Weights of a small transformer language model: 16 layers, tied embeddings.
MLP neurons of a small language model. Each row is named by its layer, matrix (gate and up: input weights; down: output weights) and neuron, and shows model dimensions 16-271. Each number is 128 + 32 x the weight over its row's rms, rounded and kept within 0 to 255. Numbers have three digits each. A neuron's up and down rows have the sign that makes its largest values positive.
Before each neuron's rows, "fires on" lists the tokens most often at its 100 highest values on Wikipedia text that the model never trained on.

fires on: " |", " ", " -"
L10.gate189:165170133055157073107107124134191094085108136123125143136133179214081166073068088166131084127124165154128121105086135172107135097108125155106102106143168174129140155164089125165099113191152153130140120091128139112144146117062159093124153168131137223131151099041135144065127135185109201111042074117138123138124100121170112155064123123083130105106162124127151189160115162116123126167119144116076158137116162105156134074118085069080095234105063185133157117113095113124144163180130069084151115149108154158081119093195142147095156084102130124154114114142134151071143105121119153102110131120124149115110181158072122209183162101138095120153099163144187144180178143139131133117117167181119138138080135146126080107137170162149144054153167192152102175138106084151145130145098134
L10.up189:037090123087222171139130116086120164110126140089150080155110158077120122088162215160098055092156169077150153112121129120163153063123146159123149139161108134133174104125100164116100143172138132137131126167118165137091137145097102162119115168080157207151144062115140121142130130136085117139084189123063096127085173191171144142094124114118135100136106102111161169146088111110110078213134149115156137163117144181225102123107128099152143130145121154172098173078130094137110119145176166123074111150112176136127107190162110165106120117103128151128102125084124123106139153089117125106104182167072098128119098163129115156144139152212164124149155166151121081140173155075074100198178168074087127094119146100099135120115111133130104151098143110119126078102142132148125100120162169
L10.down189:165111060181150105098164154148116138133128206125129130153161111169157112138065178105156170161088122161160092136183160093145174155141154123107116139119108176255130136131150134103105123122063117156139167050145135117153101160124113136137113083136127078088138112150107095119181132068128113151173143075126138142139154125136114116128076100172121147089135118201109127102136103112129129098089135108158117170125134071094154095139161114113122111207165095052158117119117142203153122143120150152149134139128141107175113123062100111144136122098080104131162112162114163088104148142116161103099150082159182118144152103135090248034127128148084141099139102153159114142061132099148171172104124113141181117103130193117098072193079130137136096139129111150108117123075123119137107093166066

fires on: " ", " S"
L11.gate360:100047129140146110128109100145113181132148132143071163131161165106124109124145117162116102177074122196173201168095106188145110096145102143172082083111104115111150117093172075133170110059124106133110111116188201111123148134111072089118151132125074189113152182200184144192138090103150107169106083121146153130120138086143100124140117091121170140151205079133118144120075174161150135129150148113079112128120153140127084175108168120133102161101114115134168104160110138189169065106174136126127133116110101138139066123052179095118127139131152120114183152203073181115099121127128117118137120178098121128171093146155153135132115159062080204124128141119139151112103159128076068123118083135134137134147111115079085101130186088142090128153200085171098161129147161133165086094205115
L11.up360:125170143112108143109104161092112142090081132146193121095106156069129149159147076124143113126125133211117125087155128093128105105159167129123110162126122158091112095093090069113131137109089077073125099133126109087089101152134084109160160130173068065122166102103149140095204161191133162177136191222157116100103132105107155138063080157129149110133133149123168142158116104124092102137114096103089144153137137123124091180118104174122098189153137161152110160144147099158134172124148168206121122112164127126059099152070091097119143101107163167070171162146140170155101140172158059150164090170158130141079110077133122108118122181157093109133166172133166116121117135194134153138130118118092142112107094104122070108103118133124166080111122104097088231170111200118169091166184193
L11.down360:117180069098102084150129151176055183099167131112192104185147184128102119108140095162169108092080120104156123110109125117170157124152069152138145176080058107212106095113115165122153127105105153092113103127220115095081163155117106079135101112186109154135149164110200069102106122098135120146115112132157101096147181132164121047173097130121164159078176187106083100119161127194141179100019136142109109079149153122142107128138145087156141144136070100097059154146163124154108106080147090165145140151128089126155128133075110148136137152109113107169130114131129128064055148148172092115116143171126131101121105115168133164084140116154166143124089184116105170143090105143117122132087137191165113139078121107086154095137145077144135119108122085098140134140137123084097076227215172

fires on: " of", " in", " on", " between", ":", " the"
L10.gate236:158096135124116142077099151139056133160191151138158112129129107090114085127118117107124094094081114089083141104128098095091127155175114140146173176087088130152177104172080149109162138150113104086074123134129134099171114079106103091119139116115175096141121113176187143138122099151171192071143097126137100064164062145110190105061119129116096116149160153099111135136179043118074156076162133150117096095141138088200186124132100121085179135102153142138120172138086159116129160128106160148099105139169100133105159117112091190124127151188094122136112095123094138144078172129122155170142063173180031113097168169116161128098095189116043196127115057125154168121146115120134054084078116121130148123125130108115106101131191118111124136081136144206082123151121178138115105141101111
L10.up236:138183129148123130137118080182100102192084117139185097123157164135150096075210097124121147109140138092097141168133130069145130094102181174157109150184117098213155136137109082034178113161108130126137117179125126107169083136109133108166139130120080169145112189145179164171085132146183145084163108122117123158107113144106138096124131106102111119116138171127110136073063095117150110124169085139156109121085138149177131115149086108078137126153164085121050165180155086099150127140164139187106096163144151199149102133125120194085171104147175121119090171131153101158150104152124153187136146180171102068146134147170134099091164199106089153159158110113126188149127141086154117132149146125187159158163120148117102105122149152106173150087084109081109133147112156129170131088058126
L10.down236:125148135164139117143086088117127124108168145130186159147109187122167154141175135137142163102139147146152164112189139088176151153110139188116143055112132111197094126088144075113164099228106082174137168128094093092117113139134128145158118163164140156144138062127087196143114109163157095116174169094112100151080128128104113126097094113095169175095096179057111079107090151121176148100101100102052151097147115154105177150136177185081180137126132124162136092161118117108141097157104112144114070077135147128110092160124187117159128166187157125134145095093173118088116119144124072124177110112153128108103133213117159213186158105152123111144153183074133156144154108148156098163156125114090112136097151142136158134146141142134144139085149118109123134138132105157114157138108174

fires on: " "
L13.gate48:179129155063153180192077127082220136125104077141086133126113193120152070129086117187153084117155118181127087090097117121178092079103153092096123080111155143144113148163182125086090165139132153110150122157121129133118104081117129152192103144095076122123123071174106138090108149157141100157069115168160093102178170125125103155143108131108159108140156122064155142101143179117154100152068098104060149077138078107174108127171152152088096123118111165138115086119116206084129100110080141194140151137119194163135108089071126153110127140154087155119103145158150185120115107131136145158123220109131102104131154174135116106131149160072097116146145138140102097122121151102160141086063142128127068131125115149125179136153140151073107109113185135080116176142110134125176054106158162
L13.up48:069093171176113065117115153140090130147096093143138150199145088143156095150079140145123164074139178156187064139159158149139152088118146087058133177150149103120140167143098124105107128090153146092089133109115096157179142131053142140104142133119139114143110125151159136115134102163119138089143093107120163131107144118100147110185151163075073183153135062154198185140103134167149159090135056110180136135085103177121134151133116094127168104149119147187107134136130159097150141074114126112146133108151067066081130044070120122093157118115116144107131114115115161196102126175155115168131137136131111115138127073172079113092172101199127133080116143145146124072099159142079112081052105172094196156168117148082118118103122175183108159139133143128092200119118144175074085113120118
L13.down48:165103156092121055163135116173156111109119154138091143156112154103087173106127102174080107139091153195108079112109144139175123081125134144130074108137074103152132127191107120135148085089122114152116122153114127101148109138114121141153174142148131165165131101176123118126096132121099164134194067115106146051127135104060173099119147042125161164138160172145172102136147150148110116146109124134152105101107156106064115149211095106116176119128121098131136179180184085069126125124120160139071103125073147145141122098130145162147102115092113122117147118096151126120051106189135000118150141185128143147076139093089120132129108105099096128137124134160123161113149148146161104141000117155110162146160166116125156136162138092097121098132142096168126153077142202122087070097142158

fires on: " ", " /", " |", " way", " have"
L10.gate11:159096148111127123130184087112100105138106092126151146157157101143089103065161131080150039118139166164163121104147128086165142143143103143131113063121154131136133175169102162147144144103106111116116127137095116180120090159138100141124087192107115094128124178115084074168164157131097172160139141124130134166124168079142189150098078189163069138065094101138085116127129150094196124155119103109117116099107179091077113198137162107139143136108181131096122135094110163102092109172180112084156204086144117151103155036095102130150163084084164125064140133109155180109077069049161111132089167082154099101171158170201146125110127178097104093090157093105113126127129163121050129104088115069129131192100143110178194142155133168169094143155169113129134101118143112150156143067163159
L10.up11:105140110125119110150157139149165144144129062204098086126143093111136093065125145150121135129111154181184149178141068082171134103121215074116136132051110133199139115195145124116130067130093124145137125110131110116134150102139105109111135138175163088152152144119165175189138122066136070167115069151116142146064091098102165083099182155110142087107142115134140130163123156101143167142202094147130175090193126156081113112161067106115185182146155133076116159160099124117145151137115148159138108142157142124148130126149057141116144186136128138172127139070109161176142079213117169207100155176145135123104160115129128152117146097109121083125130120081084109100118145190101147110170141169141134035128121104135102116138146144077192165117115148130177166172101129102129131078111117
L10.down11:136100096088157078128103118075086143133138148172164117144161111153106117080132109121132072053090173200123147153113129103164092118167146083099070172148151113144117138173129130158137119159158117153141199084118138058098132057156159137120149131194158092187137129159156143048088086133186129106117084112097144112081092157209112096122078102141120088127115179113124150165161170101164125092089153134176088120161108150111132088121074141135127124170154103221125160134155126113084148140152134095136113143111119123131131063146066192102153139122120126139094153081109092140071125182118094116108114169148152076172117133153162167160170145097211105161080143116139153179114152195087190145091120116128160102111098145133097128157109154069141111144123147074155129187086197067109145137108150

fires on: " "
L10.gate246:107055123134118098108153099108167170195102104175140103143133126130144175125115094094112123138118114159099138075094093152111087084106130162132147167134090119138134158156152127112084161151051130107080090069144076151186100085162158122166151132137144152115192108150159104142163174133149137173070106146148120129125155187145163099138142140133105172119160100080151088102101119114086143097081139143185136138141147085126090130100118144131126101165158114129109125092140160095154154105175136150127122173130134089071108100113119102128091139158148093123105138122087229159055135172140057107094207127129120131178151064181130090116134133111075199129141129102097081101116123161089118179124114163105088080125102147074130127135138133099149094121168122121133114102163139076052061172176065
L10.up246:105071103163124137171087150121097121134174175133109058086179165129125115154134126099127067138129140091129168104117156146090110151138146119072138174186114141129145136137070133110120156176109100087149118125146112181095072110067089047130149064120120103115150098194101084145125151134114180105118109093146148096080080192089115144121182065123108121095164086080121119130123148139128190150153163161127140125094166115095123204161149115138095106058151120133120163147160109163140152078101116096127098087165196099066153140081067175146120147128049096098142173124123132120089157152157119136147120134133160142168120144145120099060122142106134115153198169145167102061136158129142042043065160104194114132128122132113093160180158121109156085080192144102107095068137094133124106109190147
L10.down246:172130112108137101146183147091139142182139125180151123142114135159201075096149145154096134146136141131111141132100112141113146106096156109134129096178099185192138178140121078110110151125145115138115145131161076131166149073103087162154094126124114118124107122142133150132134094161141151072168072130149107137127107147095092102096129176152096134134133114113106101132089106115105100184116106146114130121128044121111105214168102191140084146134111162163118147107104145152155118133097190173179123094137100136105099171087139188132136184093206141144148093101138127186021170174121000108072175108082098143130076072118177091117107140076105127072165124092140102142153126138141208142015144191114147104129094112141138120122083120152166103121152116094111115141142151152124097098175145

fires on: " |", "R", "St", "d"
L8.gate283:130151115109121139107062133196138093147094130129062178136114183169080136147125115109053103114120102088047124106139105176150148135099166130131079097133161133143151173202125132139112108123145159119120107133120109107103087100140152115153148128108097149104104083090133129135135180118153131142149165086080212158147160144121190106138062134157153207120081101117107131110112152131094164123127091138157132155089169124118151119164181124147157075195122145122077143123183132114062115130136138094150173082093153074094143105079070129081055120102123147127107118059139105070103110097150148168114090111114116120134189102152135173132076098149105066075090098156128102098107169105174110131136141077150134080112110128172154106143124135139158131062152117079115191098111130168197097180131172
L8.up283:128101097193132158152060137124112099180111158099075177085116143117139179149106106134098125116129079147146132175072164108129163197149109118133121052114091200143136123136116176129190151120112166101109150173122162140166156115078104128084134149032127131066126192153115196147130145136118157139114124159146065143180130123156145149117187111170107169172081172172125164125159099153120181171089141205116112110093114121146160130128186124129140080146150124111204186139123159122126073124119122182141138185076125106178126094112116122126095172097111115188112090136127139090130157126127106132141157157116081142097174099109153174130165109106094179116196154182156126115114150100100164144149108155079198145125148093155133105132134131073138097103108103190094185108122086187134129137130125
L8.down283:145104088147149077090139151172135101170123065135105126174102133109136166109139091106077137135121160217142134134113110118137137125143092206137127080107120099203142076122102169125112186145140122148127088147160115102115175057081136082124154148067183146188175091084125146171111171204156177109167089146115155126182082098156158158132153142101169168152093109122136111156158082128186086127103098170132105088151110124098172133134086139156107074173115162116104088080116105190116118080136174141031177148091130115105106086143179138171132097175125162136148089110120129126104062128155110147151136085068131164087089113135135123148058084125142128148091156111132123116122146066089140106134111111082128109125103112153128143124158108121146112155156102132173117095155136211184137184125178

fires on: " the", " of", " The", " to", " for", " in"
L11.gate387:088136127151124119120132119115124216168060173082169114099112148086114225171070124090188155067176142127132129084115089173154141173121154088126145133101123150177151108135113178085083134095153154115133098153089110116156120150099193094121195159161130182123133127173160124150120137158153127073114115111129115217090130128112167113190140092169120139084126141121159106137107144137119150170119171102146094131181177146196142105128121098134128099118197145159181152158125133088102129170082116116170118135217127161161174118118131137148179188072152175126074133152171096129086129136235108088106149138123184157121137159087147133135149187151150084153172120119092127108100127177161143095112119175118118166130183103170163142124155088153130103094106084166106146111111103150116134105095196
L11.up387:067143160051124138124089135129145111145118126082143165094096136192133142055159161133161091161094152145194137080124145111144149145217103133147176108151181107170109096119131105097100100076148107124119182178081102153177107101156092089098152066158206167096116139129149126086104181113132199115129191177155135140112185121114165108143106175090111100138126140142141105156093153114117172131169126165121118126173144136121172140119109144085127077105154090147187167102138068151127086106099155155166125155135153188094145170079142118125100142145192156164086102140127086097112148124170157114151146115135121222178087132181177119151139087136161102137170144149113072126111129139146085133076136112156142151052138181143132143152136120126144092163136086124131124165141136182131127189081166
L11.down387:157124161134188124123151120111103110135115116089155168124091139151044160097184138156180132142146131143192146058070137117109078147081109116111135108152131088102090149150129142096135112135121176135141123076141137125103147122130135097116137122148066159107137065225141144137160167145138093082090086125127167156168185124124158096205148138131138172119156154130192132129132108119166130128121115098116133144151137126164093068168170094114120164137085120081145096189182091117150137118147106137149232139123158142131129084116076127097097185126097109171073109136156104101088172127171153106160132145146104092111097052154086165024128200055078059149133144105092099127118117170121137145111134163094136164119086130146151147116128115134135136212096108123111118111147134115152056095106085

fires on: "N", " |", "S"
L5.gate237:179138156100139133077128134117186035119078084142155186125098152116104128075118135121085096168097060139116126038144106068099119130142114106151132126116133112131134134170139094111130149111148100166124155157102131131093155139113144144103106130166144181130164147145109127174127150170169147125137170124088109137175142097136177133148145154161157120122117123159092111193105129158125092083133088161171151111165116152066095117167239129138164164170125160142138119112074082101171084147131165132136113135146146205074154095131097101125080177057147059123099142161124182127128120105148092142180149135140169103139092106155086172111149117107127163135112100109193106166128139131172121100131120135090163100066158161130177133048181137116114117108097147128148077148099106078143200063146090
L5.up237:145141138168188120086114108137155109150079082099176175131112127056133118104105114120131076152148120125085151168141166131171106128200158128153108154139148136129119173131081136160155159082094103094168176109093112147169153192183113122119123136133138084122126103149165075144205097155119073138156076141167076120090187120172161116143133170102156138102059126129149139135152146123158107129139096177114146087087154114166150079104139088105140130145089165158133141111106116148112086123169112171152145113117132128110110164052076132074102155074182103154114080117152073079099147123139092172209135124159143067109140134083187182180151129133206101087122164156113080169126171092129102162145137133151140105158135121162195129096089137162090114123098099207143166092096097096192102105069139
L5.down237:159076145114100097142121098163126081111167150149154149124063181092165115151107072142151128145093136133126175148099085112120157104181192124157111113130137169209134135112147100127116148108124095082150138140087188167151078132210188121113160124098147142107126085063111085128102118158170102166102124133126132135150169167149134152093144119115169146151187112139152174129147104165109149143048130127176164122064148152098135145128210143108145138172190130094050127088084179123141083130140176086119150157051147095082108068139068117113101127091137150164148128132123166026108140165129119140191118134127174086138064078168096182109154139117130136086096095046143086099164164104113113124137126086127126133100123122127174140138159077166093095114137120121135092118135128166119086151214143

fires on: " the", " of", "-", " its", " his"
L9.gate46:144096100158105092120092091157170091174118110115148094123066155129180101100194145151117053119102053085146174141098090120149092146086117138135175063093141138164129181125098157147096173159186093140086161184170120147173118147098127187118142086086164170129114156161119191118082103153143134052135135055118091179151109120136144154090147092162144129136143126195142131088177122148165081089103090178097085148111104111104096126129144121119180148112138126140103104163193145111121122068119186091154090138165155159140178108152130134122190177095066149105173155165153102087113120100134110134177146137157063192126059140118108194083117083086143085112036104071194125147114122147167134139122135162160119137199173108126064159137090119143133191119104133113108116129096151142166159143109152
L9.up46:130125154113134130097075104102117100150144119117164168169084174198141151116156153151101113136138131101090157089115154109085078114129092130186110173126146117135143069120158083127147131141120136155157149137163127169123136142121087140092145119181071154119141134144163125093083066083151150199111128178154188154085127109117109154133171169101126120108121093095138181117136163122072087153115100132189120043106097119143114088148133106124114108121134131140125127089182172130150041158112154187182154107088079155141133166132134140111074138183102174174120156049108104144107121085115137180081104161121155124101116158129124090127158086146094175149110045108171192223167209115108091122115100206136139150121113176168127114082100164140162114143133108112125157159161183099140084118107083
L9.down46:143165148114162163059132071124132084077193152126174084166128171197100131142187128140146133157092072141131117124126117123119130091089082181145183090105129113108110097121130099147151121115103122124150101087132155120152128112145137162166165146140143141106130151120140175119082142116112169155145144166138109113119216122136086064092171102097082136051075148156168153094157110076077123139172121127104137088123141156131178110152178145081128123142138136103128078175113150148153166103137077127088103134128126166186130096144112195101125211146139117142133102158115171111144108148140145093121107157140067188143110159140114181150160098099130104184142134108172162195122109074115104100174113185199167146168056143120138157110150153136129151122072128089036148059117101132143091089114089

fires on: ",", "N"
L13.gate182:177122099109088111149184152162128138108104175133168142089107082095101177119106127138086136128132150104152143158104135152180133156105091140093124068151126163132175161124111086104057113139144145121124110114193088176123134149150131132130153090095049143136046126177183109126187078132138198177112130143153145112133123087072097086121064126125103103076096151139115128083144164181106154165091154140133106120172173127158077124085169126072124158098139177164089119162140112083137201102098114038129112138139088154136131116120168211101166086160137103107078125120167195149129108115131180107145101192154116110106121070115119140123119066059171152161190102121114130160140158133147149112142128154207142136150100112171084096112191104121169092132084128104118135111156153150141120158208136
L13.up182:114103122090096169099107105121144087145164206154128159129126112102135155145166130176108124110112112102101075146110137103111089097083133146116068128123102100082101103108162158089148174094096137062104152177178139093147075122139168136084157113171062133136110161083121158177143180185147142122148159074138143104109101076151094161086131185114069103111130136078111172123092138154143100184074108138064123129083171118100180168125118131148099073173143097082086126160111135130105145099136143152117073107165135118171121130129120142115190154122159070091088109142148166070083139081145082073140098113210151165128131059176125151073131144142156118116155196151165151112132087206123146142085102179145124144116108125171139157145173138143099125129031134126140167136156138128141143113135112
L13.down182:097160117120085133075213117094115167115078156173099170125167111143167132058135178092093118168155168144115165167108145132135117115086120115096104135126106116039147186126152130123092141141149134101143124109148159124138099129089161177193088068133108139147160094162095113140108070112168154173133128172079085104121190153074146104142142137073140117122120148135178119106175119092136088142077118064158118144104168124176095133092116086095091096145139161131135098134089145121090079141091126146103127115141095162151152154080093139144179092161153107107104131133107198132133134135148153136208081122182134047106109100159123128080139144175151134103108162160195112175162137114106131137202086083143170118160105101168200140155210173091139140172129073102114124109160136093141128120166098

fires on: " and", " all", "s", " only"
L9.gate27:140109047112098191148161088162103157125197128163124136051111153140089085115141147120119112155177117164073111078105123091139153118110153076105192170124130133129097118112151169114151084062111047162151103153122112127102130108121137136166161139163141071152136144104124087133101121161168068085103091113138100145127128167157144155109084173203103122150150133127150096123153114116131097154116151174096144132170146115139098080163207082121145138160136112128060135154098062137122118139089172122123139150063128126124131098113139112119096104117128115137093102134177122114172111145138138154082098135173061089154100129206133182172137139135151116038162161153111074111156162153149021105223151154149178122151074154153114070140154126153115148117105170126111146140126140182099161162144166
L9.up27:101099166146116131089127095140152164154159109052099142117097109108209083101117085159130136098117150154175086114157098141194099113115134111111135154095122100132149087074151170074173107098117119106144164079160149121152159146173070137060158104122121096130120179149072156159108136133140127132159124173105137172115118101143143089138116140120138173141117097114135143141145162100111085169083140133134111126087082170101190080118150122198047141122156150115109048117153121111135162126090185091106097131117142138131063177132104119114133152217111171062142175136146095108121118146127092092125148153132133163149130144111078128089110076171169093176125147116093128124169150184045092212084150180103136171121117146155138104101167121098191099103104130122086138175170074107075059062090111
L9.down27:145101139092163112195180157153149095181087124100107148092071117131121146135100087113097144059113164104123128136113096161186208169153161105090096049100108125109139132109133176116085134198072100168115086143155111147141121154103110138150090109116148169130135139183116110140167038103121091130102078089115143102125107172163180140154111127117068138102157145159090153133175134134111151151171139187094123137155106145152150117098107118138080185174149112156157103156046137128132128126144120125114160144122134163108142129102166137159182116165117086151128106159161176101124124129128105159118151114126115121146063189104115203000116158108071134136110125166119192172122140127091143126157142127052118176103141093163065131121122171106102134087112146119133132124150087115096122109142151

fires on: "s", " S", " P", " C"
L9.gate347:171140146135104131186139169130062059150110154193100150111102118143074127100180101122095113121103122118121120108113103100202080135184104123079093118042109135098095160195136133127124122172139159182094076121093158178092046098131095105128122125133142141118132152123064161097127067104097126122125089111143152126059109127132106080124159164116130123124110129141089148126127121164182093127175170116150127172158087135138124131140125103108106148117181123083092111085075081193118150121138133121127126100168105145142046158078080119102161119062139197089109108119091120152113166112082092085134104084062148088154167126139128109140161155118166174142107135190132166148127078090091193113165165103117067127089094154156107114130168118134104144147116076092104102119160136126106113128149154
L9.up347:176135111126135034122120151157093120127064152114151119077131134147126137062121096111121106187137115145139126136182134106149070130146118097082158102133114114081115149192150186149147122110078140109051108148072163133130089126075150105121100169089110180130142094069123136124144117099146137133154093146155099124138121158166135108135154180103085129139183100194172141159090126156180092123122103113184121173128112130102129160133112084155089161106154195091090101141082114122117154094169120143116143180138103172129124123164103125091058137052102156113179135075142123148100160110134111066198142161103163121141133070100127104123171160156133154170103149091047110132128075135064081066114159197117078156126142176114113077136132055151088124125131122130102154113101109147083088150146071
L9.down347:112160138111099125136077178136158143149107162129148182144128157069069113133162107116149171073116133077089139133141157137156158071148101137131106134149079077141117080152162106046115149085097101191178144104144131037091159190111095125120155123166150118093164091087096102167139103121158129132110113091135112078134098131096125099129145194145171141133149096098065118143079126075161086153100127103135098154142097097162167126146170093126098121183147077062098104128154109106103062156159143106085121149134081154158157150149090079135120087119156167107158117126086115082081111122138119086108147128103093163208185164172175065081100134122118133154169087077120134116145107175129130124150112135145112151093126134124119132145140122158207146117132061112150167119198111129181086144174140

fires on: " and", ",", "'", "\n", " or", " |"
L10.gate257:092164115181144177141098095185109073149054196171120117090074101090111103147123158111090140132180100101191135130083100108133082183175172100144119188099096149029204209145175142146135079163112063161130121141149074116196113142081086120130129138118103146137152119114136144162136152115155105115105120146068127176158136164146178103126119163130138147158116121115142124071187133205147098145100135169137114148193133100102118112097181119165100073195080133147116158060146118171119174109160137139057159077120112189104093103160167162126146154137109156174119094161143085161149146103113139166197085102144124128127153114142140184081053141204131141124098146104099129111124180129103079134174101112097157116145098142169140147117143126090133104185124145116126143113102138111138131110126123
L10.up257:193149157107042125181147112152090159076090188112103121124112108103094109105111078157112108133134065203077075142079152063168102107112119132140136102120182095156121126085153103164167147211176117172224228101148115101096118154169153171144073070179131144122178123126187151134111128116118124142110170119132083129153150115119115136154143147155143161138094166149199142144130134138170124121061158178131126112120108112025106106111157096129097166167131101104149108138160158110141115100128185089125111135145094120154156118145130102151143108177131132145148078079165129100163151114161108148144150145141085103174061165107154116194108154112091122089122101120138130098102115128122095133151172127115123092168107094227113088144149151134084165123100124184100123106169146116183127111104129
L10.down257:123081157170096092130099095092140161158164129203179155123110137124182072122189132097112152155155171121156140152058159164173124102168091108083083104120070141185145128161127166121111110137115159065127093162103167121161109160098120140125136116065163101129110124100046157115157154144137123120170114160084136086115109102105140156134184154148159168121119179116180134150154087053184123092120085145153141066113053150185136151168085127165145184169081182138140098151137089124204137152164172072172109150134168150157155069171184131118122117127181205101129128139123149123178095093106166116135148167134096102102125108139133249179207114108113170025120147144096078157142140101114126115101133109124124142152141085116130118083097087115119141103118158110140120072197090144162097129123128

fires on: "s", "'"
L10.gate296:149058133106124105100124124158161191174104184147081096123113113057103095122126061118131134124123076141095100096112104096189109117150135075136150119047127166149127111126110131136162149121167175107101152094126154171123109100094099122098106081130108140113097160132160145150082094107084143026132142057110121109131200132147152078031112129111116112127107125090084151134145128188111148145113135108081179119175148145123085146110145139139132147149097117115120159194133152180118172096161093083158121108147121109140106097104118084133156140094164068134124170079113170185179092106095144149139079112130125176125113139190138104139102121132100150099144110123100118179104068077100065084143151140122189135119200184150095138123070118176168065121147182098160124160130202112095172124081132
L10.up296:095100166154143097113127092133139145139112113067092148186137152130098093074155120184134139167170123144069134120168150118119097117158103105059130129145057107144165133140141139160152150108111060160138102173103099110114170159193118123113148139092148175190130136176041109156077105150098093053147060084124065129136160086141139113110133128141094141151115133120159094102073164167154050202124142118125161113123104137109164081141090120091089150159143119094101107077148076203089141075104123114158085113209118156096133155149039116099091078159136099113145153127191120142101165098153126147160170135075134174173163124069128146100189153142160071059111124120162130102109089121157130101097099121153078141107103124062153100124186094158102142130098143101094128121105103148072126123175171
L10.down296:105101160104063070093148174112098147100120195137137125140138126128088125067119083098099151160100152100041110086101180124165107111130137185163185112137124118159127120107183125190103145074100148176154068097147128116128091143108124149046108102129136139108149169180096037153061083143073141104116065113182144136072132155156175098088154135102077085098143160093212120051148159131129100133129105147129146146131093143140106151138140172083135070102153143128121183113092131187098083114156141091113141120161122128095099094107138192144147153131141138105185136123201106134118155104121160176086137118120149146138121156127153170100087127134149077081111147150066084087115118100140119114150115122152107100137167143119104195131101139122131139135167091127184206114128119102092199126113128

fires on: " the", " |", " first", " his", " one"
L13.gate398:083131180096153114128150105142109145147140166116087096129111159126163111132104156102082074107094123232148123112134097134131134148116126110153128138112136138136115100141173156128167132163149070104177127179164100128123143074107106139115096087150121107092087132118132099090102105118120121144104106076140173213140159118181189081130164114133166090109149084140130150105104126131146104110142107164187105108089127070129153092147113103159181087081148131079106126121130126193139104151099109152115128143105138188115127122132133142149160129109140100125153153060180158175167102106128148163098110072128102101141127171178144122107156131110115100126104106126083178167181088082124087126120182141157174179101145115088093067145194175104121091114145167079085104121120140097183185068107145
L13.up398:092072149169104127118084138134142107118105186115116101198127110175145123109190116120128154096141024118126147136132118106202132094117079097096147149155140089102181138117129121155160100145179130130150136165094125136102104115134078156121151073159130132153169188204176129146111089128098159140152066111151173139087103099184122182106110075104096119134132160148149112173148151153143134186101113128115108102141064159163144098143157124117154136075123190099193111122127168106117081133107115110182107104165220114108129113138108122108157188074140142098148169104090121146125069165077172130119090178123168156107114125114132101065141109103083062136127148083139141101066105142111076139129082149132137123133189113156190194138086105184104108178120098149105161116149106159117152119115087
L13.down398:087153188102095116067138152176107100121122145100132156115129134089089151161124114158170125111157112111102112108137125102105125132141146123156119117172162065095128182121118112141155075104100097140124160084149139135053143050122066139130131108148107145094089102160110096138120150095157077155156134211065169133103185181118125074092110180168115194144130090130114171108127164108194092129130066077174062072165104108115145156164118039175151125123069065126105147091074108096130111100136159095114194073092132094173115057167158113125116196168140094103115111120080135128164142146126102140150163122106141138071116109160170199077162124128142127163155118206182161188144152118119118115107159146115142082150150158145166101089128138151157122136090112126150122119117105159072080071075163

fires on: ",", " of", " did", "N", " do", " does"
L8.gate105:148157159129090113114099101105115144149153146126157084143140070105140091129150180116113105195101186161183091170175086140118170171127099150082140081132092126073087113153140094117084095125141158118082168131130147157112113159064129143145148160158141117089145062158130143091120155071176195113124139112122115125162123094134156109148119101166124155164096143091184109150096188066114123112089177153176111122116131141130111113058131107087078164156156123097094121106090057095118127114089108074106086111109101126076113103127113165132182155122099113158140136114166103143156133121125133140121083159114139109007093100121107118109124130114106138070208179123098135153132091161129084113108163152141124179068152081165158113097173151139093164148186114192114139059123151182135085074163149
L8.up105:149107152091151173182145104119101136071178184094132157087127180099149129117171100138098102195125104121143118115126132091064122141110165152134147080174135157118142187105109087167092115136128114101177083186119119088183138202133116112148176110096199112133076135098122111127119122087135102186117125133104047067141099174095135168066124133110083083116129163100181160075117145129136102193094139163180150188124195106110140105116131116130147097110149118072130159142155109123208141090138106132070120141104122108188084133189074180157094164166144099133133118109117139121145109109119074106189117158140132152130068125164133119134120106121101142079156130176091149147113179162096120125143094162117113115146081127129152135105168182145158156178125139084146146106075137124138164145235117
L8.down105:102116147093117150189099110114133146122143208137100110149191110166113160118150162185111107124113152139114142154092120108119122085179152145054147068153104083092101169140081128120101106173168095105099086141170150133131148087121082103146137148149150070086131090201055166098125165098100146181118087101110137140132163115072131084099101137139146093114095127114101178134116202112125155148144111138130101101055072114121096088083094179097184151122157134117146198097070128155088167135164131092093105098133116116166089097091133140134120169166107168117141145150130155107167078147153107095155108132179133162102111133178147054076176140143101138086172127120169071142139139145151127140115141123137144178129114132163129148110150132129137133110123139122113188070093101126091137172141085